Part of a small language model's weights: vocabulary 1558.
MLP neurons of a small language model. Each row is named by its layer, matrix (gate and up: input weights; down: output weights) and neuron, and shows model dimensions 16-207. Each number is 500 + 50 x the weight over its row's rms, rounded and kept within 0 to 999. Numbers have three digits each. A neuron's up and down rows have the sign that makes its largest values positive.
After each neuron's rows, "fires on" lists the tokens most often at its 100 highest values on Wikipedia text that the model never trained on.

L6.gate25:424466480520505529539500577484563426487456471487633557490487526503561571546570415490426451499533496483445568491472474478583488520465572532557487588497514502564552554546501524521463473529501426498474560498567595508449447529554510510539457481516483555563525483557511528509480547592438486481451528539477574541462453485484512372389414434497430548555595421469490553526476500559512450567556400528599493590524513513561590484484420431530537497531401479506532477424551493524557477488346394503441510483470498420488644473480498501433546458531414502531540373468487433482471394497440380494
L6.up25:491530515525490500442568514491482448482448541531542559587593449408539467525530472456540462575579519460551478578525506450569498497503566508525426426550452509491469486445449508524539543556457506492468535578502545509510439499563467449614457558443435485492517467476576524523563429548515470490514478502443640460536505566529529499532560497383497576480417507423496521521577538465518368482505467587543533591510420476503576402529423520463549510478454363426534504408609491559528572509509470440449435385487447529496559472538469460456484444513463523520500489464508495510456471527550301511
L6.down25:505563462518592442492482432444551481486515480491454424493452497397538489424481463524398556516499441540511462522488521386463528512420534529541446443480461515462619556511441569448436511481477546569522564522450469505395526490491540473533471523514549569623530440481617556378532470534572591609487443469412459502520526568539557539529514550550545530594467528533537561548528568522493525624504482496550529499491565538549546493517581457415581521543524436508472503440456597485472496445532501562420553483536614488535537414477473512451491582460514480440490488507416510480533449470479507537
fires on: ",", ":", " while", ";", "ob", "-"

L4.gate55:459549601544556496454493529515386533532516423569470479531508459554530522589496537434437466548486539553601483429461438515448455424498556509495498438522535515495511491489501414464496433466435527463486586424465480550535482445549399482453552563509448506521496544528600424585504546547509485453484522488436481561512478478468543462527396540531537466512491544426536511471470560466508506409591507482517437501537464513536459462479464611451499461472505597481472528485471467577517433497449578386477552505492452508399535555532391546514451437537463367513475460511499577454441569445541566408
L4.up55:525577646459581468508377505490458486405402570541477435497451586516503475511505446510481424483521539516505529483481450579489500358571457531460515480408514486499539561466446457408439524481419417533475521512502540504433510513446512552439557457390475482476459439468425527546562514552527584399497471533468411512464514470496501499545525500521573505480485518510559486516536532483619467478505481533547568517469463442487579540557483515465557436474481510526510497452450457468433518489469523520511578559435590537526485507507513560564501529546411476482549512469497400526452593458517566486
L4.down55:594527516515455469536507463518526544445532438424525580591554586529587519630576491476583453544436543470498441547446498520443419448518476575490485534427571522428505445570555528396448537481538543542479550476538503469584563445550443508550424444519572537622560499485534482452454521449454546491559510502464563466528360525470520474430470451518526532422579512547491503405512462456437521558485513499432530434512473535520502488508481517595571497497548528453555488579518473592523526481451557394393535520559486550482408489479459499520470565521560434413458515444568467457475478392532497516
fires on: "ut", "unn", "rib", "art", "ov", "p"

L4.gate437:502411501565510569424565465471492565449589410483548528493523555521520446501500584511454471500550537560500532513612602581481491518486450518519530528464549504428553461568520484480571437496419386484523470540433514520495501528496465441556498545533597586361441432546494532592464535437476514446489508486480471512536460630464463434396492495533490489633445442419546429600466517426493538440430532514538443511434560430494446510438430540628523510478429477463530530520499545424377551460466472545480541570496478419482481578449428420463459447488468464554446502508510512461441558476432534437
L4.up437:503486510441520468483545362519465586410540466602594386514525539484441459528425549574511696456468521530501525404558518466603472515445498456488506521502544519536523474495443540503444470508411478575485493423551471458459535425533516473515454522438452517555575493552578586493409560408505511554526571516548546503542432471582498480517426455577493547479538448390504522413447497525456426480663500496557467456484474507536519540502429555536549420463485549454460537479593494577534571488505485438518425497513493488505518572540506497463453478450533554488472470550550485596507453475494506527
L4.down437:558496522552452536538577547476535407530487440547547484429506472534460499547476468439419468640513539532512504414412521552530571505413503523510505498499558520492394531428554573491412585542531532436407485499530517453465468427475607421546512563416482418445500498488424461547491540496529511528487471543521510500506498596383494458370579450449401615470514494434489554552468380507502497503503578407543519578429516463567554546470524568518520517484516493460576496572503471461483468503434425476514563482490532454543534447506454475453487568536487475514539492583567488512612592544597533463
fires on: "\n", "o", "is", "id", "ul", "e"

L6.gate37:467454480425540588432536370452616624434569558516531477494531469533422495503538472533503576525467424543455520491579417447468489533426505448569474539559498492410535517533478562513478437522485583482453461553505461525605438528493546545555492512558570572452513574518517509469474506399508486530551533480540546483465524605537484506531511458343432516518516503483558540473511475495494535509493549512533462407460538488493561484405620531483468497510506463509539501543553605459491442499463529485473402516409468487489518523548456522580523448440496428453468516465453503430574522402508571488
L6.up37:508436541492502558489536486463512515487601474524463465524539482453516465520402558460553545536472519499478494482478506579480405460421528532410453488539461531446489506424504531502447550447446487431479491445612423579579509510411475537500515519502554517457535550552511561484503490502530539607582583424514560491519502449408455546486490418568478521542494451473503536475443505504430474602552577498495401404575537518514583463330461456503525447457483530357482460434454542472505494520515467592444450503516536360596444517501529494576575493476522377470435473507467551540479629470399444541
L6.down37:405473429481532461504500513433602456499546590445550408572516517522613514507446478512471441483559533453610492553491503573633463465457513512556485542552446546476484509561477529454490525398500560510479444539530448417454508541439509560473519593427456396422520423519440505527554458513509520389503528450484468563451553453465547515524442509463481465446471509569528503488470551444517462490527511476505522541485441565552519584493515479564492481415525527440418575516483517419528494455511526486452491519531524495400627432446454526474479532481464431506640511563422451434491457572464398512
fires on: "g", "ack", "ig", "ag", "e"

L4.gate52:498532428543526483516508486517508461516543567498570578533567401550518545541478515420468461556470451566386501407569490521572532579552457510521498531519545515471546414583519466533540402507481526471547523472436525536466530457555451549550479625560573503510495567502587426468517473494497538523532371471499468494587399588516484463575380399546519430543540610560555442438424400497467554493549534553490415478406492549525474429520501517445547499505451461486497505534551480540457430489493425495503456434423480500561460528436495525414579519565500493498577430571515535480530501520417382549
L4.up52:436537622500539554537503569445496447446453435438460504482529557459563521589530493529398623469544513444459472409549522529440555501455382516451524378496461490476477563535448506533457471538550446445570554510545486506504436523518401494534515622480510494472432458530536473422438476532496494456472486401521504483564517513469506394540517507535458560557496500526455511485546503528442519463519569497498532459485483429514479515557510508470635499552486480422560450578527569606498563562456444481525402437490471454510524590558494434454517499533439458516514435495448524502427539539442566435
L4.down52:443444537479559523555544511457413526430499509573507594453526473525478479419496537459518524499580534534536453512449578574563556597571492459457531485444448563527493499415541488542405520547504519501556520501504482446527521505470503432493484581409555451584556395555520342547516510520374490485363493480474498447591514536475497552459455509442508482520491486540547496506411620460482519490563480443508566558412508485424500524516564512455600432413462506489561510476483569445522510558512569420463510512496439557494582481516523439453493502544402414588473399529450401535515502462510600460
fires on: "\n", "\n ", "e", "iv"

L4.gate456:521466455495523546466556502446585467423557491517552425519497495438477520484494578552450514474508406521467598523468457431565507515542481462509415430516398499503501490540523567511567470523451556521514513524463477499544498488415466537579492578478467574469562451483510479496501500462498590494366529441516565489511576491418426480616507519514477512408574398530561508558497499478444572449480572421411450502549552523463462514498485584521400608464502425570446550490395479489516410420508392463495449520494468573471520512441492514508459565535497512375451480538472535520536537500539513424
L4.up456:528543443448455507514422526496547359396522482530512550422462514438496497524482594537490532434438454473533495533487398456532550510487447512505587496553412437507542570518548444467463518541502496515561504550377527456514533455439652479526461496452531478472547466484607557536386610482593467431522532491451525428439499527448525575513519592532515515493628409515473385503533525541594465542410506382376473553505509489488492447496523479505512566543520511502467620452498536511527471489517511532484481467553433569557545491480485522558497458532511447503455431576499492432504542471506599461
L4.down456:478490531480480467558434540518536552555407517445493564380526474483575506500476549515458469482508548515483494542452531506479555467600502543459477449502552542572476486532447498379487574590487462494610494550481454529510499522522543487623588529489517561504539414509389450571430486451448486397548484508497521425501403601501498527533487462452504514495556520445445399497488442457477485566502452451544541536475411494467484523545486453463546423480454525556517481481506425430558479410541423592413511505482510506545540563480486487450536516470532483534498450497506500469544453467516550547
fires on: "c", "ir", "ost", "id", "et"

L6.gate318:505530575501524433432500404510513515692569592493515449543550422529538561511539424534447483421500501489533463569430475576514520532518596476510459510553523503487526563512562528461552466495526456442461432501479541480546526559558444481489521501459510418531535508441494457450533505520573456548546411508471523486500418521550544430504455465519414478492594547438567611448458420477493431417481594569583487465520522602445482464468549494548517521590540406544456467537505557473466503535536442514502490624550464474510502540565546502473456505561509521465571514501564485438511543609559602454
L6.up318:581507550472497651489529357502450531491569475539498510529397476543518553531522535549377603461553508529410621522504479399467502477523420519543478492492524444492533414544561543519552406487428435534494468540418545444543488555516456498546483434461612490477566542497511457478539502526502457499476441479508575385550522487552521510456569578458508414486468556518476575496470511532482468428475505476457483582470526411485394417406526552380467560485478481528458470516394541486459471504543600485491507496395621532442383532530455440487541531545515494588406510512542467497510522551519463527
L6.down318:576520438491476544511482467496488513570525512536489540557456467500516418558572553443555396444466512516476549503524556505463500490511428531439520486460458451473460449534539470449526555513505602438468556469525453568432615533481537497451453527544556570553481529509568585449447474490466443477442589496560467460467472513419501539511501424511440468558450562431524449568452456464513516497614473489498537556530515512470413479507314399486487516523556562460524536539389403510549464482408476561511501393478589490538541447512532546407493564502482495504475542615467532470562495509431479494
fires on: "ines", "ian", "i", "ac", "o", "g"

L4.gate102:474459488566556450583556583442506483537491526451456538485387501532489511499486620542487437445578480464603508510616519500453479548545521508460583446572557496508452453441467554462540499478464514502476464465524440475459488547512456473439470473540459472459472493514495479443497496540580559517481543619455512615499523490487496530591551530447458540483545485490530556479475437549500540575508519496468624526465456603456488539553501512408547461497489537560421504457509536583472598626548533448531495553514454549482431443435559453487605422415593464615539518541515568543589563517465572452
L4.up102:494445408506483489496524576416528462487566556495585516544466549452442488560546579448496446456597540562407465503530549451554484505533532536443514489519477446593436449462467428446431558491546532462544522500607464460511482448511442471373472534484494520528546462484473451451528503488555540554485549519385523541535483592358504512504526453462504438486438426470528487620521537500529551491574467549522472394428377497463611478483533539430566431502512487516459473514488504504564434572449448510540523505424492518476381435475566519491495494443682548548483495499628481491493543388464479545
L4.down102:555526424420526523533393472498539463541516555430520557490491463480492449506550443443452539552579443528534499407493558450587470470569508491570425553520549477474508507468416506441464469516477553448547515478537355455446550557527637487464526542567509504533393514430443526487568528469462579462512557523503448506510469539492446494555549472505579517494497510488507588537478517574560401504497510523543480420520492494484586506518422595468539401466534508468459505513525435514480450546570526531395496473584542536498524533486439368537411553506483466481530551520502444456489382399424554470
fires on: "al", "ar", "av", "E", "as", "an"

L6.gate221:468447548444544520509525527510427492498565539520490476498595490555483529556502478471469484464504511526441652537472489505595527519531573500462509445570520579609503524545429489517515409481513427462482523475608461504553556496493469428528606542442485558569499508444563446503471412441533486446480510466499384578531502465521506506462467507498537541599499488472472436516434555535498451525527490581490494448519492576482425442557420534404407488432445488592550573487532510530499490507526531514403493483407442573472450515527523479489533473571482584536460525466595483564431442409529453502
L6.up221:499427585461447375491466491455477435596447528508466486423490511511499499483447555387432475537538558520452535472519442495455485534427557635478516531440450451456485498477512549582456403559511436480536460493392444596560495513486554466505502357471438473509559476563545521478496425533446467476490436522410482487489523598564573488561511551495505548439571533475461543503475484567484436466535442477495437475471527561539490532541470356399461532503554483509525528468555417487523529464489516429517403462428525543503485496523531465447541479489466379465532422522508481525512456537472505519
L6.down221:611451528477403587544462522533416494484566466506457545524443532470534511469536559484576543487465545565524505408426417382450452446484454474411537374541465445545496564413498487508507451472510463442450560440476494523509526491492555517453415548559488499463604403464445615502561505522446533523435494481502491514614571535604562577451458500523481519557525472551490513602387418559578549535531512497529497485533511547485548491489417473507536505497494529515577544419514512531464419533443568519447441472483462509488508351565408481474412521576387500575486491521452546463583440527489563482
fires on: "–", " (", "#", "19", "s", "'s"

L6.gate235:493632439473520502525476530475437497363520513456543484554437520475474533510530466501587447474465423576439637489541480500532580571502531492501487402573481451504535496469500530538552506455555427472537497572537544406382525458429429507523506419572407561541604533453499524576522438532547509579432491551554545457552504547546495448494426521535548478540530380466584498443540439508461472413535444505447560420514464604450534458553541573510515505544487462456437408441455567493515480469441491397576482477507507537452510490473602440599446529447448485467448504569469445541549453422490559492
L6.up235:514469488493432620483519552437569519518591515486572592525486575550445575547508527492526484480556554457473498386508409541627523506477536556487501549518561630586489480400429405499405562482483532493485480546492532494539446475449564447524503555405488547532514582491480572470506370452550441540542532556472460487531459538412486426517389475548516448417489481462475481521541443489544522586471548451560458525494509483501451386570553485508540478512378472492494535383550515500518530477569476522498588434469552540524452424454476501403568518549544548483525527412450553478525560501491508530
L6.down235:497381466449459487463496446513571452506473521479546476597483356485450561535498483489504506469568451435449544403439568489519395527526522472557468505539556488471409457493497516543445590488418534550510492527497416462520507536505444526604525573500442501411472454517468544525576459477581482419541407470514386534412527538533551513561479508424483546474533545610491438450542450604476476526443524512404505506535489507484511549490575497529555441619407461439518498490562495478552541544427435524535485503528509438461518582516436495601447431461596507514535518513511432461538456503498537497
fires on: "m", "t", "ar", "E", " rem", " m"

L6.gate397:393585589540444485547484498461353512465501362487501566507560513470511519498509515478551499472540406484427480535469485551508521596572477536478515567494495541545430422566429495517432526500577441407502521474545495488497424428446454534519524509508481485486555448495587525571530486409461467389496470533490506473515509523456388465557487494478420511442519455492509423572514485489476485464446464564560421429587535525381482427449458440556447500550481483529587436435505554547549550534554470384507486474560404536449473472510442592442535534531461502512525538448518467526502476502481552573
L6.up397:526555519461425595446497525541500518452541543525526559535514517515512535493586554568500426423563560486564531503491544545539590493413539470548544555514474560507442489405458567537452450435457505472474510448505563528454486555522508543487587438485529617447541515414468481461567537448517517426605466537596507475526387542532512515520469543487500512489572459490564591460465506478463487491500458461523402451558465516525580519466464393591484416556480465580449479495495528437547593483379573463520549467457558536614571567520429462582473616440502529426471464447525509430420524507480413584
L6.down397:573424498413512528438527511578574532465523578474483408541506518552485414484530559466543491484463534426552370583421552483456452397532460489451525498585487518495523514575528492470476438482497522509582418434600500520455482480516453443519529493495437518467482414506513505504501486465481509498551460495586493530558485513461477443616465512526471529562434501579572492494494418605448471492453545598506436424531495575496536588392490455490501503569449428561504541470467500425493537505424448489507547495458532476538579515529479512474460557438477555524569494516503550469539565500472347529
fires on: "s", "ts", " Q", "p", "ific", "ists"

L4.gate354:505429523456497540421399501446525464506440485484455559455474388474545486555481420446498477586517603454531508462535554544588469421477504509525527453475540546511526431459386536401428467555408458430535459546453538559512551489533450500548528470463479501512540563455513516485505501416496624494506518521466536394557450522523557433489540475571529569494504522489448619545507429523468468587384523526509482508430429535472520477495554574345478453450514532519537468519572483535465496496444467422490439480578500429531515588572501588575409506483601546496516573454480592480422489547557476579
L4.up354:489501429400554498446510486460488460574452453549514551462461463527597426467517504491560572424486555471508460573507556532546446468426465553572397514439571536541527446481573488475535530559491452579356411521456399485395529551514381552575432544513408495459488534443538514476563444478491486475484457574526513425469519519547477532525529480556410443440516548513547450514458498543488521512518497493521456487414487566576454414608514519558550435468523549494448493586450468559572565436478574494495495466486541539403484502497433550490526437520570388510366482533483483537500451532563536486
L4.down354:587490467398568577463581532481465527599542456504544566491502473505578403501479496505569459470454553501527439424494481503456447459476429580509484497480491549479496564517557431467525505454429478420444455612510460541437416474512508500554457534559498518514438564532513472407530444528485519508546526550522527551428523505567451376466526563461491517438528594462568484602470641523494441431516525494596441511525454498439393543454509464582474501532418560401519465505438438491470397575457500552478501499475509455512563481512515520575544460523551424446453477569536483536445475502507510534
fires on: "ac", "ines", " (", "\n", "i", "act"

L6.gate313:472554418481545594499497469543447470518469435496496510431485427525433540414507484484576490622553515490479515486486501570576446550572474454412505396485385522455418498475430536598506519433589463478552560512511565578538533574487466470465441513559497518465495444484420396455563526514547385587492612493518371423486499520494478485516518465494449544491492539560467479401511548562462471560490517545485490513543531458565505482559547514455482524535484485586447498577538497548512531495501542552527402476404571512506620563474451537473562491443439460504553533422415507569421529468489587494
L6.up313:534540509575401487462568372461477492460451538465465568567480522599418544473416434454562577555511500486464510516631471528487534495577556474465485638461538443595463549424543428413494473416527503481548502537470485491488571510472472483478602483537431478474484545493530507500499435486530532513495439463444518513513553456482533424454418541414381518498540445478455471487558467583447479485578495520572522465519525432577468487538531450464451574530517574467384435450513451573565485453498565505510542447651569497515453397509448487560514545452526555468416574432540462428496525489512527481
L6.down313:477517485511603439443531595525530510561478479535454484577498474490477387490406522471503465566561581561557534509521442515555494564515579552414496479467396410553586511488438460522493605407478484544458489541527516494515501442532551517447528474538507532471530501477499605329511457546556430507489412487577428408527468498542563533491592551522504391462420519564402431495544513580492500514547556490417500526463470490608551530478577514534548486531473566499495572544503544441410485577489477543503551553539479493560547419548531465527553510462464470531460572523427537497519471572455485529
fires on: "th", "S", " 1", "i", " rem", "osition"

L4.gate643:500542461470479559604498597494510461492470531556510579596456548544491422410574511433488581479482501536533412448459485533488470584385455584433598544410513611453491468464470519517570443498561613534470453535515521537447499540517504388498486489499498485533435522420532423487506491505521482492483485510470508506556530505431458429508496512505528578584557578479465467552568542502365429418470417496458597482506441532582479540512462465363556456497535496492437494519490535553556475565444562493469534482506521604493549377522532565559456514503511537532463557470580441554462463536514411445
L4.up643:519504517465463449598537390604405586438456581469490445468458507454404526472534584428454572494564555495498458497460572451496492619490480450444556480472513507440461430582498493579461508535483486589450458530575571545549514571609523546512441438459534464594527431456587567497507459489446483410481468532569504527513443530390483482553548558434468465487530477416446487566602537516479490372507466483469470475500490385498476527586456599569601492443498537436496485430528436533560556505449513557501496517525516503525411545491450517483455503530534501462445500521463569532476482543539515450
L4.down643:544439451409504497585446518486431523496467441463452502448487540433556553489592535442539463490543525539500515537450564470460441496505432501507461454462516630424403515538523451577563489368479481578471454453585577533477499532453483515497455446482493475537472434419557566478420592518508482409515555552530461544484547464494575581535482504513466431503470437486446515566403467458380537483518511590497466486534483496525477489521525438397591470457541500504463527500489464509552536489485497511594495434432658484481386544483513620469489545473505449451542522523427600475510475488571450511
fires on: " Ar", " ar", "r", "av"

L6.gate462:451634478434498574402536569456449480516421395416578514584404536536553483512570494543542496528455500465534609471460476482544464589453470584546440532451410531462526550497489502477571411504506448492498543416460562494547552460706423504462468471577482559536426508560500502466493464455503510520511455502506454483563524487462592468553433479439441404419486507426535456564510403507444451526396512507433569410525548482568477470476495460459480493533420518483496491484574417530498555472460508458502471523533474504515510407506486585450493516436476539479511586486489431395524494523571610432
L6.up462:423478466490483481485495425532506476425494538491461533443495456504625464522493518449547474452523453551494521465532463461460479459429462550401471536453460472650563552398488507413541465558460528538575482428411576506515524491550571582536566510474525564473554517452480447565451431572562543641458512466508521444570507581453518555571505554433470437538490414495448519476448520488508469565432513502447581532559485512409512524487601436554483394585556443462456511528468487483396529523454453360506502536519481545499541477491522531485489558457449415510417495410494485540441495509512504565
L6.down462:554471538420483464519458417464477470545529623433534501486468425527475449540547530478595462476517608533476520547454531606416599514518546550416432491446515560503439478470526468458457400480473463424479550390524583433464485584460548512413360532487520520431487503530457544494457555451524462528547450412577499435494449573476495482544529433434555530491424411549399448429479463565503449499487517517462565610523568485516537540355539521540462553563417557521433532559462528586521449449527466445491428525537567442518476516484480501613505487538543535524464472524551466534537514451552443533
fires on: "ing", "s", "ess", "ts", "ance", "ace"

L4.gate106:418523471530467503444538575546439450481420447453503492471489468516581425548538445421534445401526486574447517490396538485540467571464451547563523574451517495593528530489513480602425460581518426596504485477426549560535488541448496544432531584451579447537575564408628525507541484535412607576509537522503517458618601480418527521415467536427534429532582446563524476472490447532534468427461511439477456516480565496431584540441479543542399511501575579526544563518449524478537523436504530452456503559529445502517526453484538562421518554461432451554472566580546506501509466450565478541
L4.up106:502564434494515564480569503431507553483599462508562477525452445505468512433597379499451441442422418557468579681508462540466560566451472480482483505457459541542561437457536435497525526568550513460582495463533521470549513464532501563564511514407568502409494570360467531495507528459502489600430539478422474455494458478595590411558551467485479524384508475562448422574529500535551563476543403541507433506485519515531575536471425483514431581472470553482561512480500554431490507512526447436563471608494517543479582544541462474480512518528494556547511581448452456414435419508442465527
L4.down106:502511506513462531501566513454526513373457566453423538468430502519464494483529535554498517453361558451449438441519588509534539473532433527526449507535560569448524508483473451425549485389510534492490461414587524544447542461507527533500538446465475453476527453484494547569480478544590426507550512474553595494480491500490480447530519467548519535461482444514571489592525383502441414528495617546504444507512458617535494556487482447397490486463483410509510531553446586516362550466552518482516509577420535451579495483527412535521548568474521529560486523503505479543532482518553407458
fires on: "s", "in", "le", "ess"

L4.gate21:469521500483377473434488485544485558479529478506505532588477489569461498503528557453530457433512540550447497506531549507517502399541492454485524488543475542538483467465464515514457615475520565485539417393457570437445541517514585601518541491587595574484437602552443558530535464493422465480477437519512523534396464520540506565536522537546557488435562484460500453495456504624569470527399440550492447528485585549392525484526443498557514408495486533482455541571518511531520589387451547450482519391534541519487512531519506578523429466445543482578511534522498496602481424469543596429
L4.up21:448532513498454541492431505483538517450489433496478503464501458443410536501511523485563500474603529565516430460537548492499503465494522615483519513455497542514471558418489516478435526404613523566570551504477510570423446507552432495486572555533573520467499522466470538293508403507455566525491459522538601538464511541508472573530547512459513615467486440480537479569477486497524470532416521516529511599553528542404486440556481602547542465527422473482540531495541520640484560475429553490476507468560466415574529482497438473477515446475503497414461493495569446538568480423536459413
L4.down21:543503468476472465436481500476498588540548476508480436573488489538518517543535437486577557477520480580432490481489501569506484466576500491424520489495500480526419515480521508544490492444470521474547497460456568514421520459463414520454482625504446570574494588445486541500563439555452509531479434494538546572463424487589463545542462512466478455478519439563524531561424531536533497521453467521531467455585515551436621464576457497506513464545587453515523531514491519524461501383563425476476499418472487480495463517488462475520511450469426486501477430533534508508476495439504492377
fires on: " |", ";"

L6.gate311:597529525461430477495340456553545505541488473430506436620475470532458467498479478436613535533530493520540423526504575482499529468493577422513484484562384464521381453456514467535496471476553575414526454484425532518436531497509494489512492345552494556411509492551491496543514430584483622477462444438512482448429506467442576428391485478437401604491535425448506512491506410427480511565473489575580564508471526600559557521545422540572460452524573489464517567484390514641471449464507508507477480492457483484566486508493496526487510449547555419528525532489542454531491507507524459496
L6.up311:518473629519449546455503409554468562569341524481567488533472507484515510442393561452508483458508546524436477484480565490560497474535501390609492491475512468601478454508498510502491524582467485500516545498549506465484468502481456475537476541533483560449572476467415468423559425479512556603458514447394553484509544506602550610482564484457445511485507526446528471559474493568457500508581482535511452409502442532526549471474511577508547539522440507442470463427512586528420581420576531532510500467536480469557396540423528355483556472532533467459449467490529459492479588499504467474
L6.down311:519462552404488544448458418528394455529471550472498518484512455511496616485463535521519548501542472526468455483535525452501498505522424434549541512499576564539559562477471527512428476518494406529589590527448597469471473544521489450530456468464526486471443450498541420495551551585539433540420538479543526557483529404589564571475483507432603608441522375450568598499533452563498489488622521516635491420523517527502497341488563524460559496596495560517414509542543394509429414516543557575637524504539471558486486494557461496552551472487524464484499522430516481534548465546484546502
fires on: " |", "re", "-"

L4.gate124:475406505523489498535513505473596455527427453447566575543512452523521499451494462514437484523508518386480515442501449500415519445573576527354480506494448537542586453523435543555541431503498505363537401378499598521472466486501465535542524485477550503486509452560554456414531452520438474574526460471471503440428519387510514503495547503409496494572453492494489481507480410511538501607488435477507429476492537518433414485453421554503558509539489468498513456465589484633440549479447621506530545547566540522468510497549509502458571452459492501511490443465500556552566442413506456474
L4.up124:443470515502508475588494581494505463552415485495441463562541591481575538418487467453463546549639422509542560516507465503530488532567515486580513503538510459482550521442481495471527463556459538509392542458559449506350484469562535490464474532511508415521529489461523473629517549544563511545518516487472476465595454478403472542483505462439502516550546485507408482631523419584458619470471432515539600556477532613469426536469585478504533592492478495560562534528511409441526622577463519426522453571534494487539483510525529453484503490510387517554469477505565545556505491521537479504
L4.down124:525509509509455492511604522463601460511430466553577537495504498408464522536544422500541443483431455491494523473474562477466539617520581523489495461480559465410632569481448498449502405522380389432411563537494558463579425511461500485546589479550549546503500620545495562483519453528569471457539525503424457531474478475548508541485521448480559424607484526473483417591487467566464473521478522494528454517414480571584487515510489549450550457500543555394535476484491460437469537520440436513422408498505537493459483491504469393550506534532430377493475430547435496472464573602457403519
fires on: ";", " –", "),", "\",", ":"

L6.gate125:401561530460507463501467575586498385384487437514446473472460545513487497563544488493505514555549552521452512527448504554465521559514423640589470459435555621579426583458481464493496458515456457453462528555516528466527538595492490528555538488536632576552393440630480434512509468499530516499490496514440628509543495496484505450515519422401542485430505494568495521520509531446423540475522450599500591515431533530445490544483542477525456445532450497528455460482461532555428477431500417565436488402525564559533506435504511582546468559522543418443583484478500596509503583533481448499
L6.up125:554373492530458475481479504537502509452506454473474370496474478427523534473542560518509532500520534458518562463494471474468491528492391501487566493505500440519427524529524512551450467432604524405553480520496588412534499516545512475521555556518511522596511405509427554568482540462408529467486440514391569562483552537424490550463599493525578373449484507457466508536496518500432496501397453479585410490516525447444482537497534450459509414461476516493466430491536470505559475466513559504413445493500522490513470470401510530512589524488549464470384475497465574523507465533515405547
L6.down125:499537510533454455458488534465502605582509439526508482496492565422426526445393480536548575538485559522527417459468522522576471558496558526382520411475526509433394560476471467589539501493523622482488471464462489496549450485491420526504543470525498555544497492448433507493478501517474559484450453499424535521489581471470527498541531492484377509376537526534568494460456466559523476458464541581492474544511598465577484470495477518519458541460559417408450542433526394547512390516549482517552457432387462463547502531526499503558457464542578579481573517558471525456515489584484569453
fires on: " ar", " |", " gr", " Ar", "n", "duc"

L4.gate50:462516422548489541509502475499536503393436499533452582405491463534472509477594561535501398497527406441477436478559407604558472496539419499525503516522442587487495546513637474401496509462513615534478563504438421516525505450500530495581435530552535548452417523555538493458467440489466428621467517495446482448519522509509535480604460561471449535541469443481574459582507427537482402450525437517596505479460474494502500467452457583399481548469509434420461480529468475481541480478537438476519567563514574498510442471480579458401491428555455453532576491529555396535368581469445441421
L4.up50:491527477483523489498464501520489462566449477461464586452439446544543512447563523511497526497540552470549547487528489484529451564541477489483522533469443546494442613581485564438469454470525495492446538530422542440467505434477614466498463473513519518482430438470464483553458460462563314532436483535493526553413497439437583574526544485474443542567497431523546558583433427482521505378476510504531394493524440509473437397401485521496542571538569616508442558523521486517563435540601480554503515549549457517454569432547538597532551488514538475527535467533580513553439515466474377412
L4.down50:523554457433442516524528563498436483477483513486489464557545457513546482444485510406532525452519523510503470414411561485433572529450484535558551528623553455545401505571441520474489491482574498581565426528408459469510545419440492531473504427459488466455453436459435445445578427499484473488599454493436437571505530543630434530504520504529558482544475349480489471455509484472548490477446596550471520406528534534476488559500550477493507473483566564503517580515554455440574470409479412482379480518473469465480521514446533498495509459502538467501466571459678562492473555493496431487
fires on: " York", "ther", "ber", " American"

L4.gate353:447512542524454582513552494544473432519496372449528556485516519459365515479595540504523375518518448444535493391491522580514492524477484489515445473450497510518461429490474386534515495486504514517554460464464480460449459484529513524509520556540608511551427568466524496455493542509509496486422507438555565529489591457556553542489442499535543543492561589552405489513348535523535521466551508489441559532564487521590454489541448544580518436571485569486542400502569503610534535572500505521494463494499528526508521495473403556418459454470594425447519524523658477575569548382480439540
L4.up353:475475516474511464477485464530492492511525567494559527458530483511487555453478370462566483471517595519468503544501556471503558483520572528458563505550557462537425537503438512584450449495646505521541546561463557421546539502527466437502458524590436534463564521421518443410456579501441548438470498550496452549545501529555475571499555554459574575502461470515645578394499513486486521460518575507529569536467552594435478555453519587451567538433510516474516495515508540493409522565572512510495590544528394517587449477458559547448487506483472474521486532404584565484455517475500393452
L4.down353:604504506442507585295508469482441376620509478526446509488512502479464446580496429483504466471536473471584557467478506517535487488535486542485405483448523476527459398485473534544434450534534422512423562519491579464528514477522479482439509528547533495541533455513530528486445479508492520505479540554551553557497491582515540556524545504491483608556470495527464456585450418569521574503549489479504645562563459471493509498530529502465559518506397457420468468475518465507536431504518467509550562567497520476556432507505456551506566480573502528415456576594563559501541502453471505468
fires on: " dis", "ann", " |", "all", "ou", "ap"